config = dict(
    num_attention_heads=2,
    head_dim=128,
    intermediate_size=768,
    norm_place='pre',
    norm_eps=1e-05,
    max_grad_norm=1.0,
    warmup_steps=268,
    final_lr_fraction=0.0,
    batch_tokens=[32768, 65536, 98304],
    doc_mask=False,
    train_tokens=554700000,
)
MLP neurons of a small language model. Each row is named by its layer, matrix (up: input weights) and neuron, and shows model dimensions 128-191. Each number is 50 + 10 x the weight over its row's rms, rounded and kept within 0 to 99.
After each neuron's rows, "fires on" lists the tokens most often at its 100 highest values on Wikipedia text that the model never trained on.

L2.up628:67 73 43 56 43 45 51 20 61 50 65 58 39 43 48 45 38 53 51 43 56 29 59 43 53 42 44 62 58 58 48 73 57 55 48 48 69 39 49 67 27 67 48 47 50 60 33 43 50 59 64 50 49 66 52 43 43 34 46 49 50 44 54 71
fires on: " New", "ew", "the", ","

L4.up375:66 48 42 58 49 52 54 30 54 57 46 46 38 43 39 32 54 62 42 30 45 33 53 69 50 53 46 57 50 53 43 62 44 54 35 45 40 35 45 58 47 52 52 64 43 55 49 43 48 55 43 39 46 51 58 62 67 56 53 47 59 53 46 50
fires on: "it", "ow", "ed", "able", "art", "il"

L4.up684:47 51 56 49 53 52 59 37 51 45 57 64 58 49 37 40 44 52 41 50 33 57 51 61 54 64 56 57 59 33 47 42 41 66 59 40 64 58 42 56 46 50 38 41 54 42 55 65 36 74 52 41 50 53 72 48 56 45 38 44 48 44 62 52
fires on: "ir", "z", "om", "ut", "aus"

L5.up502:55 61 55 54 48 49 61 41 58 44 62 66 57 49 56 55 44 54 49 52 53 32 55 49 48 60 43 67 33 52 28 74 54 56 57 50 69 48 44 62 37 55 36 45 69 52 42 60 63 48 49 38 35 54 32 36 42 34 47 46 59 40 59 49
fires on: " a", " in", ":", " who", "The"

L7.up695:46 57 53 44 39 27 37 43 60 45 54 52 56 63 45 25 52 45 41 36 59 66 46 60 57 56 43 53 38 44 42 40 60 50 46 50 78 73 35 56 47 49 27 36 70 36 44 46 40 57 43 43 45 66 58 43 43 38 37 52 47 49 54 50
fires on: "ir", "oc", "aint", "ar", "ut", "ict"

L6.up711:46 54 61 41 32 45 61 36 46 49 41 39 31 59 56 60 46 57 63 46 65 61 40 51 59 48 67 41 56 33 41 57 54 41 60 67 49 39 42 53 51 52 46 54 51 43 51 61 52 54 53 65 33 59 19 38 64 57 70 43 37 59 64 47
fires on: "d", "ch", "ll", "v", "ard"

L2.up433:55 65 58 65 44 39 57 53 59 58 32 48 25 45 42 55 48 33 44 34 52 27 48 32 52 44 63 33 33 44 54 57 45 53 54 45 46 50 43 29 59 40 55 60 80 51 51 57 33 55 54 57 50 48 62 66 68 49 24 42 26 56 63 51
fires on: "ct", "act", "ot", "ional", "reat", "ent"

L4.up74:50 47 63 61 43 54 52 47 44 57 44 73 38 68 48 45 65 71 38 53 45 49 47 52 54 44 51 35 56 20 60 70 49 54 60 32 55 45 39 51 46 53 43 50 47 43 46 59 47 53 46 66 47 55 55 54 47 34 53 81 40 48 52 62
fires on: "n", "in", "a", "ia", "as"

L2.up350:55 43 63 36 46 38 47 32 63 69 37 45 48 64 56 48 55 43 44 44 53 44 68 58 42 56 51 58 25 54 39 48 70 60 30 50 48 48 46 43 43 54 65 57 67 36 34 46 38 66 43 51 62 63 36 51 40 63 54 30 37 44 59 53
fires on: " pro", " Pro"

L3.up660:42 53 51 56 54 48 31 59 52 56 47 43 51 41 47 44 46 57 40 58 64 71 52 55 64 39 54 46 41 51 45 56 56 42 50 40 42 55 25 32 51 47 54 51 37 47 55 56 38 41 39 48 55 49 63 42 36 62 42 66 49 40 51 50
fires on: " head", " served", "ad", " became", "ired", "ed"

L5.up739:48 51 32 51 58 55 47 55 47 56 27 55 47 45 51 46 50 49 30 60 52 35 55 48 46 38 51 48 53 47 41 50 46 54 44 54 58 28 55 33 55 60 57 46 35 32 49 65 40 53 56 73 53 69 46 48 66 59 37 59 45 68 50 40
fires on: "al", "ed", "iment", "reen", "lection", "ain"

L3.up415:49 48 57 58 47 44 32 49 58 67 39 32 50 50 58 58 42 75 38 30 62 67 57 49 64 47 58 34 62 39 52 51 47 43 52 42 67 53 49 38 39 45 48 49 60 45 68 58 33 43 43 66 73 56 58 52 47 50 52 62 50 33 61 52
fires on: " L", "L"

L4.up620:51 67 54 51 44 44 54 56 48 21 65 44 40 53 48 45 57 43 52 41 42 30 56 27 54 56 39 48 48 36 39 66 49 59 50 53 55 40 51 49 51 48 48 67 54 60 40 49 38 69 40 50 61 50 31 52 49 35 42 40 39 58 66 71
fires on: " ad", " inst", "ra", "ess", "r"

L4.up709:59 66 34 45 46 47 43 47 33 55 54 50 45 41 25 25 39 37 46 50 44 61 63 39 50 48 56 60 56 45 31 60 57 60 53 55 39 39 31 48 53 62 35 52 40 50 63 53 44 52 52 58 48 52 46 43 60 45 50 53 55 48 65 56
fires on: "ist", "er", "T", "ing", "st", "t"

L7.up742:58 50 40 61 55 49 55 45 59 56 34 43 51 66 60 38 52 53 45 51 35 39 47 54 60 42 59 71 42 29 57 54 43 66 47 49 33 41 46 49 52 45 48 57 56 46 46 54 56 51 43 44 45 40 58 76 65 48 46 40 55 61 57 41
fires on: "il", "ac", "on", "ecut", "it", "im"

L2.up399:38 43 57 53 54 28 54 54 33 62 50 64 45 59 36 64 42 39 29 57 41 36 56 47 44 42 52 57 17 41 43 44 52 57 35 51 57 60 53 34 59 58 83 65 58 57 30 48 47 71 40 54 56 57 48 43 50 52 48 46 37 65 59 40
fires on: "\n\n", " pro", "ro", "res", " in", "re"

L2.up180:68 45 58 57 45 35 68 45 80 57 56 39 68 68 67 67 55 40 32 52 66 52 70 55 49 40 42 57 55 31 47 62 55 47 28 39 65 30 53 44 50 57 56 63 59 36 31 51 47 58 44 38 66 56 54 68 42 53 42 41 25 50 45 61
fires on: "le", " born", " Pro", " by", " le"

L5.up348:68 48 41 48 42 74 35 59 40 48 48 47 45 45 30 46 38 57 43 50 47 38 66 52 56 30 48 47 43 48 51 53 41 50 57 59 72 30 57 29 58 48 59 44 61 52 62 54 46 51 53 43 52 54 41 59 66 50 34 42 40 51 52 43
fires on: "ation", "ton", "al", "ain", "ice"

L4.up607:45 60 61 76 46 53 51 44 39 61 57 62 54 46 51 57 47 56 50 56 40 38 56 34 43 48 48 53 45 52 29 45 40 44 51 60 60 50 39 41 46 55 62 48 47 54 49 53 41 53 54 55 56 49 57 45 55 53 47 45 59 53 57 58
fires on: " v", "om"

L4.up470:63 63 42 64 44 63 48 40 53 49 33 58 51 52 41 56 54 61 67 54 50 32 62 49 50 41 52 41 72 53 43 60 58 57 54 67 45 52 55 41 50 52 55 65 41 35 41 50 42 46 23 59 56 60 45 38 62 51 49 50 34 61 52 61
fires on: "ent", "ay", "ated", "ely", " to"

L5.up31:48 50 59 45 51 55 28 40 59 54 44 55 63 50 50 54 46 51 49 49 58 43 49 38 59 60 51 49 53 50 36 56 75 50 43 69 61 40 54 56 41 41 44 51 48 40 58 38 46 42 39 44 61 55 44 48 59 29 59 55 50 63 56 43
fires on: "1", "2"

L4.up372:39 55 40 63 53 58 59 37 60 59 37 68 37 67 58 42 54 55 56 57 26 54 45 39 63 39 58 28 52 27 41 49 58 52 49 42 56 50 54 57 47 63 36 55 53 43 49 55 47 63 46 65 50 51 33 45 73 51 59 54 44 56 61 60
fires on: "s", "n", "ts", "art", "a"

L6.up612:59 61 55 41 34 58 50 40 51 47 54 49 24 48 64 54 51 59 46 51 69 73 44 62 63 37 60 58 56 33 37 39 35 48 51 35 51 43 57 49 44 42 55 49 47 54 49 38 42 44 39 44 64 55 62 51 60 39 52 62 42 44 54 43
fires on: "iz", "is", "ist", "z", "ic"

L5.up47:51 67 57 40 66 51 38 54 35 47 49 58 36 57 64 46 43 46 39 55 52 82 54 73 50 36 25 58 61 48 49 37 51 46 44 41 52 54 54 35 37 39 39 45 42 54 55 38 51 40 54 52 43 39 56 54 56 33 35 68 27 31 56 55
fires on: "s", "iz", "z", "en", "ens", "ot"

L2.up496:41 60 31 36 57 38 38 48 37 59 34 39 36 52 60 55 42 70 52 44 48 60 55 47 51 69 57 36 62 51 42 62 45 47 43 37 53 39 54 52 45 52 57 47 63 45 62 56 47 51 52 64 50 54 46 56 41 38 35 56 35 40 55 31
fires on: "R", "L", "Y", "\n\n"

L4.up35:50 43 64 43 38 30 44 32 46 59 59 63 51 56 40 45 59 47 45 43 73 28 54 42 57 32 64 46 39 41 33 37 44 51 55 39 50 58 39 50 44 63 44 65 45 50 36 60 50 50 52 49 51 48 50 62 55 55 20 60 40 54 65 54
fires on: "ly", "act", " prot", "ar", " adv", "r"

L5.up753:34 62 53 41 54 42 45 52 53 46 39 43 48 52 38 43 60 44 59 53 54 60 45 46 50 48 48 30 53 56 34 43 59 57 52 55 41 46 14 60 57 35 46 43 43 61 61 37 40 49 55 66 48 35 52 35 57 52 45 57 38 41 58 55
fires on: "st", "t", "5", "z", "j", "k"

L2.up515:40 47 60 66 50 51 53 53 47 30 70 52 35 51 36 52 64 51 50 40 44 43 53 55 58 40 47 51 53 47 41 64 43 45 48 59 73 47 51 45 50 43 55 63 42 66 45 58 52 35 53 51 31 49 52 69 62 33 54 42 55 56 74 53
fires on: "ra", " ad", "ub", " sub", "===", "ten"

L4.up687:55 50 58 55 42 43 66 24 48 53 51 44 28 52 45 57 64 48 38 42 52 58 62 54 53 53 61 45 26 44 34 54 51 45 38 56 53 63 36 31 48 60 48 54 59 47 35 61 43 54 37 56 66 48 46 61 58 51 34 51 45 64 68 54
fires on: " v", "act", "ing"

L7.up308:41 46 59 59 53 42 46 49 50 49 60 60 58 39 53 56 63 52 52 46 43 45 48 27 50 66 63 38 41 42 34 23 41 60 47 62 54 50 35 53 55 61 46 46 38 62 44 58 46 32 54 61 49 53 62 50 44 36 33 63 44 50 40 62
fires on: "ry", "om", "og", "ov", "em", " me"

L2.up370:50 60 52 38 47 45 37 36 44 57 50 64 35 44 37 45 39 49 42 48 64 50 58 41 67 63 56 37 51 40 38 56 65 57 33 67 53 21 52 59 42 47 48 52 63 43 63 37 51 63 27 59 59 46 47 45 65 50 57 53 50 38 52 33
fires on: "2", "os", "S", "as", " performan", "1"

L2.up503:33 38 43 47 53 54 45 24 49 66 50 71 42 43 58 51 41 44 46 49 59 64 39 49 67 59 61 31 49 49 28 60 48 73 43 77 51 48 43 49 50 52 64 47 52 59 39 48 51 42 43 47 71 47 48 53 59 56 47 55 50 44 38 44
fires on: "own", " serv", "ev", "ollow", "form", " mark"

L6.up266:54 48 41 55 51 50 47 47 49 45 34 66 56 46 51 60 54 53 50 48 45 59 56 60 42 44 50 57 51 61 48 37 45 47 37 53 49 31 60 45 35 65 58 64 43 35 40 58 37 46 38 43 68 54 44 62 59 55 53 45 37 28 46 58
fires on: " United", " Med", " med", "ject", ")."

L7.up747:51 57 44 48 47 50 58 43 44 38 55 70 47 56 45 38 43 45 47 40 48 49 76 52 38 50 51 54 56 35 39 57 46 51 34 38 40 53 54 53 36 42 58 55 74 56 45 59 51 63 57 57 59 48 61 48 75 59 30 38 56 49 75 71
fires on: "em", "on", "ud", "l", "ir", "reat"

L4.up53:55 48 52 63 35 61 58 40 67 30 64 52 53 45 57 43 62 52 51 43 57 37 49 67 42 41 56 54 57 49 32 42 58 58 46 39 52 35 54 41 40 52 42 53 46 53 54 50 40 46 47 35 71 42 58 60 59 51 58 31 47 38 59 47
fires on: " Or", "ron", "ra", "eneral", "ed", " Austral"

L4.up644:54 64 56 58 60 39 62 24 40 63 35 49 55 38 43 62 45 45 41 41 37 60 67 46 51 44 46 53 51 40 38 45 46 56 44 58 59 43 34 26 41 38 57 62 71 47 37 40 42 57 33 61 70 45 61 55 57 54 54 39 42 59 46 49
fires on: "if", "U", "oc", "F", "V", "ing"

L7.up480:35 55 46 55 57 44 69 36 48 55 43 51 60 64 42 52 53 44 35 41 56 38 60 74 61 55 46 58 32 39 42 51 50 58 47 44 63 58 36 65 34 55 51 64 49 48 43 54 52 67 58 51 36 63 48 36 48 19 69 46 52 49 53 28
fires on: ":", "istory", "ional", "–", " a", "ot"

L5.up468:49 64 51 56 45 44 41 51 48 58 45 44 49 62 51 48 51 44 49 43 43 27 50 29 56 64 38 47 44 43 51 47 50 41 16 50 58 53 37 64 35 68 44 33 53 52 57 63 54 37 44 48 28 56 61 39 53 43 21 52 26 64 57 43
fires on: "\n", "|", " they", " that"